config.yaml
init_std_o: 0.0201
beta2: 0.98
final_lr_fraction: 0.02
seq_len: 512
MLP neurons of a small language model. Each row is named by its layer, matrix (gate and up: input weights) and neuron, and shows model dimensions 256-351. Each number is 128 + 32 x the weight over its row's rms, rounded and kept within 0 to 255. Numbers have three digits each. A neuron's up and down rows have the sign that makes its largest values positive.
After each neuron's rows, "fires in" lists the words (lower case) most often at its 100 highest values on Wikipedia text that the model never trained on.

L2.gate1655:136155104140132107108132140093079124150165095068123117111119132141177136179170149081160142126096100215141114122165142123103091170145141165097162093083155156191106118108085107087134077116135140083141139171135127127143182117063096162104091137115125175146106121150113148107144160163165161159
L2.up1655:114154156186072191073051155121154113046169080125126163090148121209152161089158172162127136117120164155102145178130136112159135124199101124056083157132177128174132131170118138129202115128121151144189092139184143098154148160140150135129075109156181144093148100104117176169122068152182168116
fires in: "which", "it", "family", "title", "that"

L2.gate2101:157150100105177123110145130144180115096186109073089095132142122136146117132124106108087139131121073145164200123159175122126153157147182157083065111156104098131101147093197106133148064170204094155112083123059128056140127152103071135113125195080189159106062087096140139088055123147169141094
L2.up2101:120149164161140123188122135122183109174134161148165084124110138074086123124103135066212113136110043061095118152090146119121146141103132083137104160146084124117184126156123090160119154154107104175089118091090138096141148116118095111127088193057091081157143123150146111104113096099048135105
fires in: "round", "february", "league", "l", "espn", "san"

L2.gate2457:111103171133100164134164096145180095206148168107151122107193153152143145140165113079070104111151087118137151127114157118077140106064105110099113108143096144102104206110124143150169132159099139104128127130110138164148173169126143110139126137091166201110069104106097134103142085120043118063
L2.up2457:135126115096174120135154255142136096205146153124100130134110136121088117157154064093055100130099098095211153105117211110088142105113092150133109113160110156140129150105129158119192196140137127089108117097115174172121106153166118108075131170111158126116062149102024103159085172100123107073
fires in: "basketball", "football", "detroit", "baseball", "pfl", "nhl"

L2.gate1278:158081184179152144145139101121169103106167107120063138099130092113161118095072124049089072114144112163124195105114123107104154125123093134095135108114167192090143117113116115099158102096124087168089106135151147115143128146066061090112112110105162128089046113148146106128111152166127167098
L2.up1278:174075150139163095127116115109086108105119107113094153171117098134187116114075055099098134151151077113121181138135177120086153130124117134100144129134141168124130107124120141134172103134109090128126102125131184174106134112098068078156130135130182094125077127154152127137132175117128162091
fires in: "mch", "rch", "nh", "bri", "clt", "atl"

L2.gate1776:164105132106148125106154160139174099113092141129069105097102131127119096089147116159077076099112162200153101175123099138085068091140079105165145199144147156069181133096124093116129112152168125195101177159136054086177188155057082142171182174086094091125060087123135103113106115131101177082
L2.up1776:132114156117120135083122179131148184125101144115078117138134115124111098120144077209110114121156090139108092170132127142060111071122057086170157164160068185095203134119142127077128143129127104192098211176133124108174174132069070161194180162090133111135089094147146112100127111105094175065
fires in: "north", "west", "south", "east"

L2.gate144:140121110133127115139146161120050132075113160080096138120096126127166101076114125158110173137041125089075170149128085110116125103129112120188158073093095146116098053137180137109137098119131154148131154168144158105112152088153143164077111111123102130101129115159196127102119151141165161166
L2.up144:137174118106130161166129065134133137147154144109142129084128116186119139131127132142146129124147123102121117148177107153121171123103092181121047139098176092183110098121099137161135094194078119098179123175129087084145123120111129127127163101163136126168130123121119118192199117113071112115
fires in: "she", "her", "role", "acting"

L2.gate1450:089095122151140197206147127104173140073168151087078142111093160092116126105177119108091162081148082133127094171121113122102088060116133073101077119100110169136106151145107122123148168128128166115120116159110133127185136127072118044110162160123113203173130191124126082135099118153142131176
L2.up1450:119083110190121165110145151079150131083198155096099097104105111118104166102158132105082170075142145164157119128165149117115114032114145099103070143131095139117085157148158171091129195127142108112102119133130203126197091098116111149157132153138138146100133177100114075126110092154136162170
fires in: "university", "museum", "institute", "academy", "school", "college"

L2.gate1185:112144078167083141161108075187100178103085128118117130153136056168122108141104088137071126154133122062130141132112083157156097107081100096117117133134198131141159146115105093113089119179171099148140130056131112081122103132101125144129067173131132158135215116153150116151101139102130172092
L2.up1185:152191131102102170148174147127159155148117118108175117170134124148171027202152104038130151082123151082157087089070123114148137139158163093180190151112070179041070162072153140184104156170107144141094107177161090161166126173094119143074150131096123103084110189153110124094061127146133163121
fires in: "season", "august", "years", "bands", "end"

L2.gate1147:179164105108105097141139092098144188110161128117078121087131116067110169140146152069119131106114117151142124106165117133156128098170173127106143123198116127113127145087155106080117134123112111143119134172108113119162117154085103097150182169088197119120103115130170119083118149161154093144
L2.up1147:133142175135132106141095069154174120097144150113101149079048105110116060111158172052133085072133127135093103141051135133206132092116126171109140122125173134105131136162129105140091068141142166152124147126075143133167180108088186125167146128134154125154117168200120113105140108165144109061
fires in: "hall", "school", "stadium", "house", "academy"

L2.gate1180:124131176149135055167166168124154140122101204127135129087148128167135140133134114144156109091141173164152147172169130132095112119128097139139124152098120073147152134111170153096101131102185121087186093136102142118082125176124102095073046141126111174135105111172137179099126132155175147134
L2.up1180:124149133142076124085123102126099125147185134077064141140126096120163123110167044080142120126137119099117139131139146129166075116102118157163110142119143109138131125127115092149107196104082157101159124148124159155131188127120117133091111064161102142108145149126108099113068085166131185117
fires in: "mch", "day", "rch", "poc", "dov"

L2.gate1007:146125136159122200100124106127132124107168068099133152102152095174160170140189080112142143147121116100125199134113085097143127108154090135140138114115146139144132178107074145137170063109166165104134111107128088124158097087055158114145136160104163199123124136129170117170122110135168101116
L2.up1007:133069144140101161166149122155104102120138123049141128154165052106192121101139108045079069115195093086087093130109139131129157150110149100135132110133194121128117190115174169117098140141141073127195134138132130117086076114122172160157047160176184111118077086128071163125085075107138102185
fires in: "0", "who", "one", "after", "court"

L2.gate2450:161088097090120161212156129123167152158080130088135099101133148135113085121095196088121170065136098138198138090148116125139173128109196124117168145130111129154155164116118153130130109135145048091130137143155087158091180144125107106113080068106094139170135164110100159175051153169155128098
L2.up2450:063153125127122101119150139119150106097054147147142102139107127124176108058115160100100096078140108157082123136096112155094144126159132170086022084138082175165193161179130152125118091128154113169120093065111154110141135146137171135094136107096162096136141140128144086076095151124104070158
fires in: "on", "which", "respiratory", "microbesonline", "this", "season"

L2.gate1347:094120097144093137125122148051173108111140105143129125129122171110158165132184098082167135172086140116088112114152155099126183133109141142088087081100130155168139116156106114158120091102075161089103130084153116117171156092136121106158157138116108105118103096099122147168141134142175159158
L2.up1347:185145101153152122156136150148094130113161163097179128129205135044128102200087118072135080156099102153153121121151118105166103115105093106166104139167150147111165118122132065136134132111105102159164123103135115067190099134125121168118135138060094124173107188086137122094138141088101111128
fires in: "career", "son", "man", "father", "brother", "half"

L2.gate1190:159152132133141185108107150119101095069103118073150117183115082113133133101147165076137140107081142110182152143128144122135054100089096149173133116082085157103111123151191116137124118104144114148098125076133116117143089131119131109104072087064098139095104108102163088051027077140152151150
L2.up1190:112117080152122135112093144166116077133134119065127117192077117120099101073109149114135111141072076132097120136122134121166112152098099139100147056129058154075071152181192115164117134103143137142091169169139128154175130105126076167090098077035070127102127153141159125073071149133168151126
fires in: "her", "she", "married", "wife", "sister", "maarrat"